Weights of a small transformer language model: 40M parameters, 1657M tokens.
MLP neurons of a small language model. Each row is named by its layer, matrix (up: input weights) and neuron, and shows model dimensions 16-111. Each number is 200 + 30 x the weight over its row's rms, rounded and kept within 0 to 999.
A block is one neuron, or neurons of one layer that tend to fire together. After each block is what it responds to, as a language model described it from the Wikipedia text at the highest values.

L7.up51,114,132,227,235,188,239,220,155,212,209,196,155,202,161,191,142,214,187,198,203,209,212,159,188,151,194,175,209,194,211,213,197,169,203,175,170,206,205,250,213,227,211,170,184,215,196,213,139,257,103,164,194,208,200,177,264,189,166,234,204,205,229,160,199,214,188,221,222,234,152,171,187,215,189,215,218,209,169,226,219,169,163,223,186,183,238,245,206,246,161,196,241,206,216,226,151
L7.up80,176,268,237,204,202,212,205,191,206,240,220,210,213,192,206,132,131,208,211,211,191,175,209,163,244,183,228,175,178,200,193,162,224,228,227,201,236,195,189,279,168,141,220,239,185,174,125,217,155,119,237,187,158,211,211,174,202,250,189,243,238,256,211,197,216,204,179,223,261,237,216,167,178,178,221,230,195,164,199,172,215,224,161,205,147,218,215,209,180,249,231,216,148,232,210,193
L7.up131,234,193,170,241,239,203,231,171,207,182,219,210,228,197,209,257,224,271,243,133,191,119,138,182,182,202,221,174,209,217,182,267,156,231,135,196,189,230,221,244,220,233,251,235,163,170,193,204,175,157,161,195,223,173,234,178,265,181,158,264,214,225,159,220,184,238,211,186,187,224,227,217,239,225,186,237,223,191,210,260,192,209,215,176,206,231,172,223,212,249,224,162,165,218,240,225
L7.up345,246,179,234,237,229,186,211,192,155,182,198,155,195,231,195,206,173,209,168,218,225,212,231,183,195,185,222,234,124,217,181,227,218,175,161,155,163,212,224,173,191,195,270,194,191,174,208,188,194,172,196,221,236,236,206,181,180,211,248,237,178,211,174,211,152,205,225,173,206,201,248,254,193,201,193,252,171,141,197,187,216,179,178,227,201,278,242,226,180,178,207,171,204,224,236,230
L7.up442,182,192,254,242,136,153,207,216,195,207,195,168,212,205,194,205,204,181,191,205,215,199,233,219,223,152,185,199,171,214,172,156,285,189,182,252,181,223,218,193,238,226,180,169,196,176,222,145,207,181,240,195,200,185,225,191,181,176,237,220,156,251,206,177,203,204,162,197,212,201,221,203,189,167,230,206,219,192,182,165,183,179,213,210,117,242,212,186,176,175,226,177,267,212,189,126
L7.up1257,186,134,249,188,174,173,177,169,163,200,217,217,194,164,159,110,231,245,192,187,199,213,207,211,173,173,187,197,238,220,185,214,203,193,162,198,207,156,221,203,200,198,206,171,203,207,214,180,227,226,245,234,298,217,174,181,204,201,255,247,246,186,241,173,197,233,193,192,161,212,170,227,180,150,183,195,204,183,181,213,199,144,169,227,266,189,176,182,206,257,218,245,165,177,214,205
L7.up1701,142,220,183,207,198,221,180,145,190,213,213,198,214,176,168,138,236,170,213,139,167,191,186,203,183,165,218,171,233,203,137,195,195,198,227,199,222,209,209,227,157,205,210,219,258,160,163,197,198,164,200,264,199,154,214,249,230,175,222,242,173,217,203,202,171,183,160,212,157,171,221,201,211,147,222,164,192,231,128,213,177,152,242,210,149,265,229,200,209,173,181,189,182,235,192,230
L7.up2012,198,164,262,192,217,217,219,201,172,202,195,208,218,249,218,145,235,169,198,145,162,197,205,208,212,170,204,269,229,233,210,270,187,233,185,216,208,242,197,190,199,241,173,212,198,193,196,211,214,170,265,175,164,241,230,178,226,190,205,227,207,198,215,223,221,184,186,253,195,175,187,276,218,242,165,206,154,165,151,179,208,165,172,146,206,236,157,156,182,183,188,185,205,136,207,211
Word-opening consonant fragments. Opening subword pieces of split words, often consonant clusters, mostly country or place names after a hyphen or in lists, such as Br(unei), K(yrgyz), Kh(urasan), plus common words like gr(apes), dr(unken), r(acing).

L6.up190,233,198,225,178,252,192,205,200,198,242,199,155,202,213,209,214,183,172,182,160,209,181,199,223,205,213,233,262,175,213,237,215,164,161,176,241,239,197,253,202,215,256,210,243,191,167,160,177,185,178,222,174,149,198,193,203,167,225,209,203,195,212,252,193,187,172,271,184,206,218,211,264,212,185,218,129,212,211,195,226,235,151,207,191,199,196,177,151,209,232,185,211,224,244,234,205
L6.up851,190,188,196,139,199,220,172,199,213,174,189,198,175,159,232,192,229,192,201,251,169,269,173,259,211,241,258,229,203,216,210,203,243,216,215,237,246,166,203,211,185,207,191,216,248,228,216,208,243,168,247,199,207,249,205,241,257,219,255,169,169,179,163,204,253,206,232,147,204,161,215,184,196,239,200,227,216,171,178,201,211,196,214,200,148,220,181,175,250,222,208,217,215,216,173,207
L6.up926,166,169,234,156,183,181,238,173,159,170,212,227,272,164,178,167,180,183,172,201,179,220,225,213,194,241,173,175,172,212,220,229,155,184,197,167,218,194,174,221,234,226,192,191,194,165,192,163,257,218,214,174,174,220,181,211,229,202,251,194,188,201,232,195,202,181,202,186,205,262,181,284,177,163,177,169,179,189,199,176,222,212,253,240,184,243,244,163,179,233,204,225,181,222,199,249
L6.up967,222,217,193,244,185,109,186,208,222,235,207,196,209,247,178,250,185,166,204,204,184,189,221,182,169,191,194,162,186,224,172,202,177,197,183,198,185,217,148,218,204,219,180,162,247,206,209,200,155,163,177,180,267,174,222,208,170,267,123,138,241,200,188,190,182,188,183,198,223,222,185,209,208,229,167,244,190,227,222,160,230,193,197,195,184,206,186,185,220,179,234,200,259,156,200,204
L6.up1263,206,208,231,230,201,194,212,131,186,184,180,197,169,190,181,138,169,146,189,159,190,199,154,213,201,216,236,158,167,226,218,171,155,210,224,230,206,210,187,197,171,234,214,178,178,157,188,199,216,191,200,152,202,181,192,197,173,176,219,161,155,161,183,202,198,192,181,210,192,224,273,187,217,194,198,233,199,219,226,201,158,191,174,157,183,167,180,207,195,174,212,235,222,162,160,235
L6.up1409,217,163,201,183,190,162,185,231,225,239,193,216,242,192,188,214,160,196,235,198,183,173,219,245,205,171,220,211,194,229,173,254,185,182,195,230,203,162,214,205,245,164,241,211,202,178,210,166,208,216,185,191,178,197,262,222,205,160,194,236,184,209,238,177,192,189,179,166,200,167,196,209,201,193,195,179,241,169,193,194,237,191,174,252,183,175,168,168,199,191,203,265,212,219,199,203
L6.up1678,175,193,234,158,157,183,215,197,202,167,225,106,236,155,149,139,208,194,170,215,206,189,194,205,238,194,224,207,179,213,227,181,209,220,172,216,167,172,226,217,132,202,208,212,222,198,168,171,206,217,199,203,222,208,168,171,185,240,124,219,139,149,161,269,205,218,212,138,204,218,170,288,185,232,152,211,216,230,235,198,222,226,211,252,196,223,205,148,169,193,235,218,185,211,257,201
L6.up1755,201,177,199,218,131,221,253,192,200,212,238,221,194,181,181,185,196,139,162,209,194,189,247,181,212,259,202,228,172,199,206,178,208,182,209,218,174,203,152,231,236,249,226,211,238,201,160,198,215,129,141,219,199,171,221,245,201,189,215,173,182,211,248,214,250,199,201,162,217,173,169,205,149,205,172,171,207,247,183,220,269,247,233,248,222,200,221,196,178,190,233,220,127,248,214,193
Space before years. The space token just before a number, usually a year after words like in, since, between, born, the late (e.g. in 1988, since 2010), sometimes days, centuries or measurements.

L7.up184,215,233,235,178,196,183,189,214,166,170,213,215,166,217,201,252,136,173,261,231,183,158,166,226,201,254,200,193,167,198,197,189,184,150,241,169,203,186,269,231,202,239,211,152,227,145,243,193,168,198,254,202,189,200,219,176,185,139,177,276,169,208,228,230,168,157,192,205,210,190,196,225,189,192,178,183,195,231,210,213,197,213,149,173,179,267,228,204,160,180,239,169,237,214,192,236
L7.up238,182,160,178,226,154,234,245,227,215,201,218,202,208,160,195,265,167,207,116,225,211,227,190,115,184,183,220,229,194,213,195,248,241,177,253,162,281,189,212,230,245,193,225,200,212,174,201,216,184,184,204,228,194,160,192,209,225,195,205,166,194,246,233,207,179,228,189,178,220,252,192,230,229,213,213,214,190,158,193,184,174,207,203,234,191,217,236,229,230,217,163,216,242,170,198,182
L7.up652,161,161,279,250,214,169,190,181,189,185,150,189,212,238,211,202,224,215,236,173,235,214,141,208,164,173,218,194,195,188,133,217,217,176,196,212,208,213,206,152,187,186,249,213,194,106,200,164,220,161,262,233,217,203,198,224,205,171,245,257,215,252,227,156,156,181,186,179,156,130,225,196,170,191,175,230,245,178,200,243,207,163,251,168,221,186,162,219,172,254,213,270,227,207,207,213
L7.up1109,183,187,170,236,226,225,187,179,168,176,175,235,174,154,226,205,147,186,198,179,201,277,225,205,184,130,218,176,237,191,232,169,130,231,192,193,200,212,218,167,158,227,252,239,220,162,225,211,239,228,203,196,154,181,252,217,230,230,164,191,148,179,211,162,237,226,194,218,159,206,186,172,230,266,183,215,217,252,202,235,206,226,228,223,237,203,175,192,225,248,227,194,223,200,227,180
L7.up1201,212,221,189,198,206,181,222,215,184,205,198,205,185,166,184,213,153,142,111,166,227,168,171,206,219,228,224,224,194,183,184,218,147,210,148,178,170,209,175,186,192,233,207,219,171,192,187,230,205,196,198,164,181,177,202,268,255,142,179,190,182,183,179,176,191,203,191,168,220,262,203,213,193,232,205,196,225,243,239,212,227,211,179,209,167,215,196,199,164,238,217,204,227,218,206,233
L7.up1300,183,205,190,215,237,171,201,183,179,150,182,160,213,285,193,178,143,196,184,192,200,232,152,135,162,216,184,196,196,181,196,195,203,196,228,188,224,210,212,226,205,120,192,144,197,162,202,165,219,254,200,207,161,168,212,252,137,230,145,195,160,203,241,150,174,191,210,229,153,251,225,246,223,195,235,191,174,190,187,220,232,208,194,159,195,209,199,167,177,202,192,255,205,220,206,202
L7.up1815,169,205,174,208,161,171,198,161,154,239,210,171,183,207,208,194,153,196,161,219,222,255,154,228,226,205,219,203,226,228,181,266,253,243,235,246,196,194,118,195,191,235,154,217,210,185,207,178,166,225,200,234,161,178,230,164,223,234,179,202,214,207,233,119,199,176,183,211,196,230,119,239,247,230,193,174,214,219,146,215,190,186,254,169,141,212,234,145,175,179,191,200,222,139,238,147
L7.up1869,196,235,178,224,159,193,195,204,180,175,186,190,218,191,154,201,232,233,214,183,203,199,118,185,205,224,178,222,207,157,171,233,232,265,244,167,227,202,183,248,211,217,194,144,186,187,168,164,190,214,155,221,213,251,243,208,206,256,192,203,195,213,173,213,221,146,189,180,205,230,179,225,185,166,169,200,143,160,169,197,202,206,218,184,235,184,188,180,190,176,224,194,259,230,184,182
Leading digits and G-initials. First digit of a multi-digit number split into tokens (5 of 50 million, 1 of 10,000, 4 of 400m), and word-initial G/g/F pieces (Gospels, Gomez, gauges).

L7.up116,164,191,178,194,223,188,239,178,201,267,148,192,172,194,156,161,216,178,197,165,177,215,222,179,234,246,215,189,157,244,202,181,177,239,185,207,200,173,164,204,235,249,149,202,237,223,205,176,244,180,204,158,124,195,195,172,180,175,211,165,238,197,263,211,251,192,207,181,220,191,200,243,201,146,208,163,165,185,195,186,190,245,245,194,220,160,187,166,152,188,202,221,226,222,189,194
L7.up200,207,171,232,231,234,178,219,203,221,191,176,195,119,197,208,173,144,190,166,262,155,279,204,197,199,206,173,166,195,113,244,228,217,188,224,228,234,257,212,199,161,163,206,225,211,237,185,235,171,200,163,205,191,202,242,216,208,194,200,231,147,192,251,202,239,140,207,192,194,186,235,205,257,203,157,237,221,211,228,174,217,212,104,211,224,170,222,211,198,211,253,260,188,236,193,245
L7.up470,228,160,157,145,239,174,237,164,161,207,213,225,196,188,190,256,181,171,212,197,191,239,219,229,144,206,252,214,164,197,159,188,171,179,204,186,215,223,173,249,177,211,194,151,231,210,166,234,194,200,193,197,203,146,210,219,241,175,239,213,193,211,266,211,228,230,262,216,166,191,171,197,228,216,201,211,219,217,210,191,241,256,205,219,191,167,204,128,177,160,196,241,155,196,219,210
L7.up548,188,179,215,209,172,166,191,209,170,240,165,198,188,154,209,213,172,181,239,183,268,207,123,231,164,219,206,222,231,211,185,219,263,212,216,234,184,169,224,229,162,246,183,163,215,189,185,215,201,115,176,204,180,164,258,157,195,212,219,228,207,216,198,173,246,176,286,154,239,153,211,152,221,215,208,188,226,212,177,206,168,175,268,196,253,187,170,225,202,283,209,158,151,163,239,219
L7.up582,207,227,205,158,210,133,185,245,233,206,220,171,184,229,226,202,215,191,256,208,192,245,203,190,193,217,219,203,226,199,228,237,225,249,222,214,207,212,185,178,187,163,214,251,228,209,193,229,215,221,188,225,216,198,228,239,199,225,177,155,168,184,231,158,225,138,213,205,198,190,200,103,178,221,153,171,197,220,192,155,224,168,226,254,210,218,270,150,221,179,204,160,143,193,172,234
L7.up609,239,192,234,173,195,187,228,240,237,234,193,215,186,176,181,146,199,112,236,210,228,202,226,182,187,241,175,198,150,191,183,161,174,170,222,192,209,210,175,181,197,196,231,215,205,189,170,187,210,187,172,190,161,211,190,185,191,194,187,200,182,196,213,142,199,262,205,165,211,224,182,157,176,197,219,214,196,177,200,209,160,248,180,206,196,225,208,198,178,106,192,184,178,197,243,203
L7.up1468,240,163,223,188,206,227,197,199,191,213,208,214,142,162,192,187,182,237,189,214,189,120,168,250,197,206,182,170,144,175,208,168,156,253,170,253,216,198,255,151,140,194,201,200,210,233,165,209,235,196,177,196,146,246,180,194,250,192,273,219,191,204,179,241,220,152,234,226,230,172,194,205,200,179,174,197,272,195,211,148,212,221,265,266,232,203,193,151,226,197,212,197,225,222,158,177
L7.up1687,256,191,152,195,188,255,231,179,222,248,204,242,144,222,244,175,213,187,194,207,163,211,207,185,222,215,197,220,193,209,195,162,180,234,231,233,172,228,214,185,209,204,177,199,218,183,177,228,260,203,222,170,131,172,173,175,213,159,199,195,176,178,212,184,251,203,195,180,260,178,190,153,189,190,177,184,238,241,213,174,213,196,236,266,261,134,170,198,178,237,201,213,233,189,191,233
Space before numbers. The bare space token right before a digit, mostly years, decades and centuries after in, the or from, as in 1860s, 13th century, in 2011.

L4.up2013,255,215,183,170,201,208,157,168,245,229,241,181,170,290,220,186,142,234,206,214,213,215,212,201,169,259,144,241,247,214,209,162,194,227,192,267,205,208,243,181,178,200,217,210,229,156,213,173,190,200,200,160,116,194,152,205,221,245,172,225,208,188,201,224,204,153,245,151,198,220,202,167,179,257,245,165,211,187,209,198,198,228,221,199,175,233,179,167,235,286,200,126,180,217,206,183
Space before numbers. The standalone space token right before a number, after prepositions like after, for, in or at, or after table pipes, as in after 22 years, number 1, for 1995.

L4.up1546,255,222,202,226,236,262,140,223,227,243,158,243,162,171,176,185,170,191,176,230,149,153,173,213,210,126,236,165,267,261,190,205,198,184,201,240,239,177,193,177,220,267,205,229,187,187,214,176,134,202,257,253,205,156,193,205,178,194,224,206,197,196,159,175,254,201,204,195,219,204,238,223,207,160,250,241,175,214,176,222,230,245,144,211,218,188,191,185,169,236,230,174,193,230,241,237
Letter r fragments. Word-piece tokens containing the letter r, often a lone "r" or R/Tr/Kr/Fr onset mid-word in rare names and foreign words, e.g. Ö-r-gryte, Ky-r-gyzstan, Tet-r-arhynchiidae.

L6.up603,176,190,195,183,202,137,243,171,193,178,211,207,145,242,234,214,276,186,206,145,188,212,260,220,225,213,174,228,268,197,243,183,189,167,247,228,242,177,183,190,209,223,191,206,233,192,230,184,212,186,195,178,157,149,246,165,175,201,185,230,154,217,240,144,169,136,187,243,191,216,216,229,165,189,171,218,207,174,185,236,253,247,195,216,201,155,96,192,200,215,219,204,191,219,238,183
L6.up733,241,187,205,225,148,145,227,134,170,212,193,168,204,217,192,245,164,200,153,221,192,209,216,241,214,234,223,190,205,208,254,220,172,185,162,163,162,208,205,170,200,258,268,186,213,175,228,180,225,172,218,214,198,180,213,194,182,287,170,163,196,226,206,172,169,238,191,172,194,230,233,192,164,212,191,174,225,132,237,237,212,271,202,176,175,222,173,169,182,236,208,211,235,171,165,210
L6.up832,232,236,207,206,186,263,242,221,125,162,167,215,178,214,161,272,187,173,203,145,170,191,201,220,189,231,227,196,200,186,217,199,160,232,211,164,173,229,230,222,143,174,190,224,221,211,201,219,186,212,178,226,260,230,188,179,170,207,165,226,131,213,221,198,183,242,167,176,180,211,133,164,204,236,201,227,213,234,204,219,235,179,192,193,208,188,159,173,227,193,190,152,176,196,186,155
L6.up1169,193,152,203,234,193,230,215,116,196,222,191,190,138,220,200,188,210,216,170,238,219,187,192,219,199,215,204,183,182,164,205,184,165,189,240,193,198,236,193,163,191,175,216,229,201,185,199,215,171,186,260,152,167,168,230,241,166,181,182,220,194,174,183,187,199,157,204,194,173,245,186,224,247,190,249,169,175,155,227,189,241,217,228,211,223,195,198,244,150,230,232,207,237,186,279,145
L6.up1351,237,222,178,232,206,191,148,186,157,207,198,229,227,199,245,217,175,199,187,200,159,212,185,222,232,205,263,175,165,219,210,208,228,213,169,235,187,223,160,248,166,248,294,159,217,180,216,255,179,210,161,162,195,217,252,104,237,193,212,212,235,192,179,246,144,226,212,180,212,192,198,177,225,228,164,178,168,164,201,153,209,213,214,203,251,210,152,187,180,209,251,163,216,152,108,167
L6.up1716,185,232,128,228,235,175,172,186,223,203,163,209,182,224,169,212,220,156,244,152,199,183,151,200,213,238,211,223,214,210,236,258,222,205,203,213,177,184,214,171,228,240,212,212,208,157,242,175,212,175,202,170,148,167,207,165,168,188,184,192,224,203,201,179,210,239,227,207,177,237,209,202,204,253,191,172,194,172,259,212,180,186,149,197,210,192,169,213,187,205,204,239,237,209,195,213
L6.up1793,247,208,209,222,161,201,164,181,181,208,237,183,167,223,250,231,212,173,145,178,196,145,215,225,221,212,174,162,231,161,210,171,204,248,232,250,239,177,206,202,189,233,213,209,198,204,190,231,206,156,161,209,163,211,193,253,252,202,135,208,218,182,190,232,214,223,152,194,164,228,165,210,238,184,205,217,169,234,204,166,206,164,169,219,191,181,163,219,287,234,241,166,203,205,168,167
L6.up1939,226,226,220,197,277,212,186,156,172,230,165,184,116,216,198,242,203,179,231,181,174,265,176,189,202,187,185,202,237,183,216,164,222,209,236,204,160,228,227,210,172,238,176,234,184,196,183,178,183,140,189,136,230,149,196,194,195,197,223,234,238,173,239,204,206,258,200,176,173,192,162,218,196,240,181,201,250,191,193,154,204,195,179,222,219,218,159,169,184,158,171,205,169,218,245,192
Opening parenthesis after noun phrases. Opening parentheses added right after a name or noun phrase to start a gloss, such as Higgins boat (LCVP, Rhodesia (Zimbabwe, red vinyl (500 copies, banker (born 1900; occasionally commas or opening quotes.

L4.up628,185,197,226,215,180,206,215,183,169,161,210,218,166,188,216,198,205,263,201,201,182,187,160,245,180,230,197,229,227,168,209,184,218,202,213,184,241,208,156,184,220,264,234,228,221,200,144,198,179,147,154,181,177,195,188,209,168,161,192,205,232,189,193,243,158,214,201,141,258,233,143,238,226,151,231,226,244,228,214,211,186,210,190,206,197,186,168,139,168,172,263,192,262,182,203,206
Opening brackets and quotes. Opening parentheses and quotation marks that start a gloss, translation, quoted speech or aside, e.g. κεφαλαια (chapters, words: "I try…, nikah (marriages.

L7.up79,222,158,210,180,246,118,214,188,196,222,186,223,182,227,262,256,165,183,214,226,209,167,255,197,228,227,256,191,202,216,200,197,157,246,148,183,232,185,183,208,173,178,168,237,154,186,250,244,248,166,191,203,243,229,185,188,177,225,210,232,249,177,210,167,246,206,177,123,233,216,187,191,185,218,187,161,222,158,190,192,202,195,175,230,173,182,203,157,185,192,201,171,186,223,205,171
L7.up391,177,238,215,201,239,194,193,250,178,178,175,182,181,167,134,199,206,144,214,205,195,196,208,225,247,232,201,136,201,171,181,180,164,265,155,169,168,238,139,224,182,194,211,180,181,163,191,206,155,167,270,158,215,193,198,161,198,167,235,189,203,256,127,245,151,237,209,232,238,187,171,211,180,201,222,172,211,189,174,159,217,188,171,232,194,124,208,205,254,221,208,200,236,188,167,158
L7.up517,194,184,254,178,158,240,203,195,210,240,236,167,192,200,193,262,274,197,214,199,173,156,185,200,171,218,184,235,205,213,187,191,234,192,158,193,217,223,132,225,215,189,196,182,206,165,215,214,210,180,182,222,192,169,214,207,218,211,209,195,181,202,197,205,204,231,211,226,160,235,213,168,188,246,173,216,209,221,234,202,201,189,207,223,266,196,174,185,159,152,241,175,131,123,248,261
L7.up818,172,194,204,160,212,184,185,162,181,241,166,199,215,170,168,220,220,245,228,190,183,181,197,174,203,210,276,150,192,194,211,279,205,224,227,236,171,147,137,140,160,217,160,201,179,227,235,236,211,194,178,193,174,186,201,180,171,237,200,222,209,216,237,200,190,219,243,146,200,201,168,185,220,213,198,229,207,181,182,167,190,204,244,219,207,180,153,145,193,154,218,208,175,213,223,216
L7.up991,172,206,199,158,198,182,213,227,201,231,199,205,145,199,148,159,240,224,220,226,174,169,256,202,164,197,206,183,246,184,155,200,193,175,264,213,205,236,203,205,222,198,228,224,205,214,230,249,221,155,207,252,223,160,213,215,240,148,171,215,169,203,209,187,175,213,157,181,197,177,252,214,221,191,143,237,231,192,169,171,271,197,191,251,196,225,211,161,242,195,175,215,210,177,238,217
L7.up1023,189,204,176,200,202,164,195,207,192,198,167,226,235,244,176,243,164,236,233,131,197,173,175,193,223,144,195,163,220,200,236,170,228,230,144,188,192,188,189,213,202,202,231,264,184,278,217,212,221,156,184,219,181,204,244,154,173,179,170,247,199,225,198,155,242,225,214,189,223,190,190,208,224,220,219,206,207,217,211,192,248,112,206,209,186,218,189,161,182,196,221,142,139,202,190,194
L7.up1598,219,208,241,184,220,195,189,218,197,222,134,208,209,159,179,209,238,210,253,205,180,194,175,213,183,229,239,189,247,220,181,230,213,244,173,218,168,180,222,165,155,175,145,223,215,183,175,219,191,178,199,192,223,143,205,216,200,251,226,195,151,207,229,152,230,229,255,234,210,213,155,273,233,211,179,269,196,212,201,216,176,213,164,207,208,222,225,166,204,192,200,191,151,169,199,211
L7.up1641,164,156,140,201,247,191,183,205,236,187,218,214,172,218,75,185,224,200,208,193,173,183,212,155,224,239,179,203,181,168,236,210,208,186,227,181,215,208,208,195,208,197,219,199,215,183,209,268,171,236,203,165,198,187,255,220,159,180,239,223,214,193,210,181,151,207,261,229,200,167,204,195,254,198,175,264,263,216,197,139,264,192,268,231,226,174,246,190,208,149,188,150,174,202,242,165
Opening parenthesis after phrase. Fires on an opening parenthesis (sometimes an opening quote) that follows a complete noun phrase or clause and starts a gloss, date or detail, e.g. "Misa flamenca (1994)", "Sager (1973)", "cliques (the four ranks".

L6.up261,220,190,245,135,194,160,193,182,241,196,185,170,238,184,169,174,185,186,182,228,256,194,182,183,178,202,167,185,155,232,211,210,213,188,180,247,235,186,225,175,221,194,226,215,211,227,188,189,195,177,191,199,232,185,234,175,162,129,213,237,189,164,212,199,198,192,181,173,177,234,256,266,178,188,158,202,250,188,205,233,209,195,209,231,236,183,233,225,227,262,214,190,175,224,174,218
L6.up775,181,175,173,208,182,180,229,159,230,198,248,223,194,216,149,205,220,212,213,201,229,165,276,143,238,181,189,228,150,197,220,184,141,183,134,226,231,166,198,230,159,209,219,183,157,232,148,186,145,148,162,187,210,197,245,222,228,242,239,163,185,213,175,239,159,199,186,172,220,222,230,240,261,227,157,187,237,191,215,188,224,210,215,247,189,185,195,149,179,227,180,173,247,241,243,210
L6.up1239,171,203,182,210,187,214,219,188,191,233,243,190,242,178,166,227,206,213,230,183,262,206,177,163,191,192,206,223,201,155,196,253,195,160,219,240,172,252,195,180,162,181,203,192,187,191,153,157,137,191,192,223,201,173,193,224,230,216,210,202,223,176,181,160,126,216,217,227,161,210,154,149,225,189,138,212,172,190,197,233,274,200,208,120,194,237,206,199,167,212,154,231,219,159,211,238
L6.up1493,203,218,210,227,240,173,178,192,201,191,217,212,233,170,172,232,212,201,187,235,229,222,252,239,192,137,183,215,215,173,191,229,189,195,206,193,150,193,193,145,165,176,236,170,161,155,183,211,195,192,165,177,237,185,200,208,177,214,202,189,219,232,152,131,191,253,218,202,206,199,222,230,205,182,174,209,198,238,171,223,208,189,194,181,194,212,158,180,262,203,137,222,170,216,213,185
L6.up1507,124,161,227,225,205,191,162,172,206,192,228,263,262,223,191,225,216,160,178,192,210,183,206,173,180,187,274,153,223,223,212,188,226,147,175,197,205,165,258,186,192,216,251,189,177,239,209,177,199,176,171,218,202,204,208,201,217,130,186,217,226,178,248,195,207,234,219,216,171,238,179,207,204,170,154,194,186,196,199,136,234,237,220,139,243,194,219,157,190,162,186,155,221,174,138,214
L6.up1629,113,174,211,218,223,193,247,194,197,187,217,156,199,229,151,185,202,173,160,198,233,181,205,138,217,208,206,195,235,150,183,180,199,223,227,168,156,213,171,189,125,217,239,209,180,190,181,229,199,204,223,168,224,221,244,217,211,231,224,180,175,185,185,265,185,228,210,225,149,146,174,247,233,164,195,209,239,202,196,208,159,173,182,179,208,246,201,176,239,195,228,164,218,162,164,162
L6.up1696,209,224,199,212,226,171,177,189,212,225,206,229,196,175,161,194,217,195,261,206,230,237,253,140,196,190,212,232,199,206,175,212,203,144,230,154,177,185,190,199,170,194,232,159,211,152,274,179,187,179,191,245,198,182,198,217,204,175,218,207,216,172,240,196,230,266,230,209,184,182,177,218,152,183,220,131,204,273,132,197,193,215,254,178,218,178,171,186,270,219,244,228,234,173,210,185
L6.up1941,210,209,237,147,210,165,204,162,213,180,166,198,202,205,190,200,180,164,202,248,268,193,170,152,185,194,228,167,206,196,160,182,192,241,231,194,228,254,203,223,219,146,169,189,169,181,185,235,129,166,222,207,210,179,199,139,195,180,245,210,175,229,242,216,181,172,234,200,213,188,185,206,224,125,195,162,242,166,197,167,240,225,224,248,226,177,202,187,249,180,190,233,229,224,234,244
Digits inside numbers. Middle or later digit tokens of multi-digit numbers, especially zeros in counts, money and statistics, such as 10,0|0|0, $28|0|,000, 3|0| producers.

L4.up957,207,204,221,221,162,191,161,167,194,126,188,226,156,181,155,189,167,184,183,179,219,220,159,178,229,215,184,212,185,201,236,169,184,247,203,183,193,193,232,221,196,140,195,211,215,205,206,242,169,272,190,152,181,163,238,229,233,226,196,212,180,260,285,175,281,178,233,212,207,179,191,188,151,223,170,211,174,231,234,146,181,236,189,173,199,193,151,250,193,203,211,180,184,200,165,215
Quantity words and numerals. Number and quantity tokens before a counted noun: digits inside numbers (4,000; 800), number words (seven, thirteen), quantifiers (numerous, several, number of).

L6.up78,224,257,186,222,201,225,208,184,130,253,244,218,172,219,199,169,192,253,222,170,181,241,218,213,210,198,220,218,174,160,194,215,265,240,161,184,184,177,211,235,188,205,251,191,206,178,235,192,210,159,272,183,182,210,237,147,234,181,204,183,180,187,239,212,142,234,160,130,227,196,270,174,138,228,207,187,195,202,171,202,151,237,180,207,192,158,252,195,225,241,176,230,270,178,228,192
L6.up605,186,168,179,161,165,216,186,199,169,229,188,194,165,241,227,201,184,229,240,179,167,175,207,201,178,218,253,188,168,186,202,218,228,197,217,187,231,163,216,213,159,220,235,169,214,189,205,221,212,177,179,225,180,236,216,206,155,235,236,229,222,178,229,186,175,175,214,192,194,226,220,221,202,254,273,231,205,182,181,214,230,191,194,231,255,151,177,211,178,272,200,203,223,190,210,183
L6.up840,164,165,220,182,160,197,222,182,231,301,148,149,173,196,209,185,188,183,138,239,206,236,181,173,193,113,194,199,182,255,186,191,145,232,132,169,205,229,218,203,173,189,208,185,202,194,170,216,238,216,164,178,210,204,217,202,185,226,217,185,225,213,259,171,153,212,129,250,172,227,208,138,206,200,216,155,185,151,206,173,235,204,177,188,212,188,183,181,230,185,213,211,190,249,186,206
L6.up1139,191,204,195,216,232,187,244,213,146,259,133,180,204,161,192,230,205,217,221,185,171,172,223,212,237,138,207,211,240,230,276,231,247,226,180,188,230,257,195,184,235,211,176,117,220,202,221,229,213,146,144,237,152,254,203,164,178,240,222,269,215,204,237,133,194,255,246,230,116,188,185,220,178,206,206,197,178,161,177,172,154,162,178,202,244,190,189,166,254,200,177,198,206,214,246,176
L6.up1164,176,201,213,193,252,253,257,186,232,212,208,139,218,206,216,208,221,206,173,218,204,193,177,197,190,204,153,197,193,189,215,228,213,186,182,220,172,215,206,249,212,192,170,162,166,236,197,164,206,222,220,244,165,232,185,200,189,181,237,199,187,224,253,190,169,209,173,190,184,187,181,212,168,186,213,222,194,172,133,211,186,169,200,217,194,215,195,216,187,215,242,210,211,197,233,99
L6.up1302,203,199,225,218,172,193,231,194,169,168,185,186,178,172,190,175,179,230,135,236,185,267,168,210,217,229,247,233,166,219,169,136,180,183,227,177,202,186,198,284,214,215,237,221,198,190,160,214,229,137,246,184,204,170,197,228,172,231,207,223,200,187,176,216,213,163,233,228,191,196,158,225,195,281,267,195,223,180,245,236,166,145,219,226,164,176,163,148,212,161,204,190,219,190,179,199
L6.up1316,176,177,201,247,181,210,199,237,191,176,176,144,188,177,165,221,198,276,125,225,222,195,213,145,264,187,180,245,182,201,224,203,276,158,196,136,190,198,254,245,227,197,269,193,157,191,213,208,213,187,248,242,182,254,189,214,238,202,260,213,241,221,220,200,166,185,193,212,195,219,211,220,136,234,215,179,174,201,197,188,194,188,171,207,239,211,184,187,190,164,178,206,212,221,257,164
L6.up1402,178,230,191,236,181,279,190,239,177,209,159,244,248,217,198,240,171,168,188,202,137,261,157,240,215,211,249,243,168,205,142,182,189,160,200,155,217,214,261,251,186,221,228,136,221,244,223,193,254,212,142,253,176,198,162,170,186,227,189,234,190,225,208,220,149,186,189,187,199,239,198,221,162,220,161,181,204,152,191,215,172,185,201,271,171,221,240,173,172,223,211,201,202,255,171,168
Place-hierarchy region names. The state or country name following a city or county and comma (Bodmin, Cornwall; Florence, Alabama), the comma between place levels, and "of"/"region" in place phrases.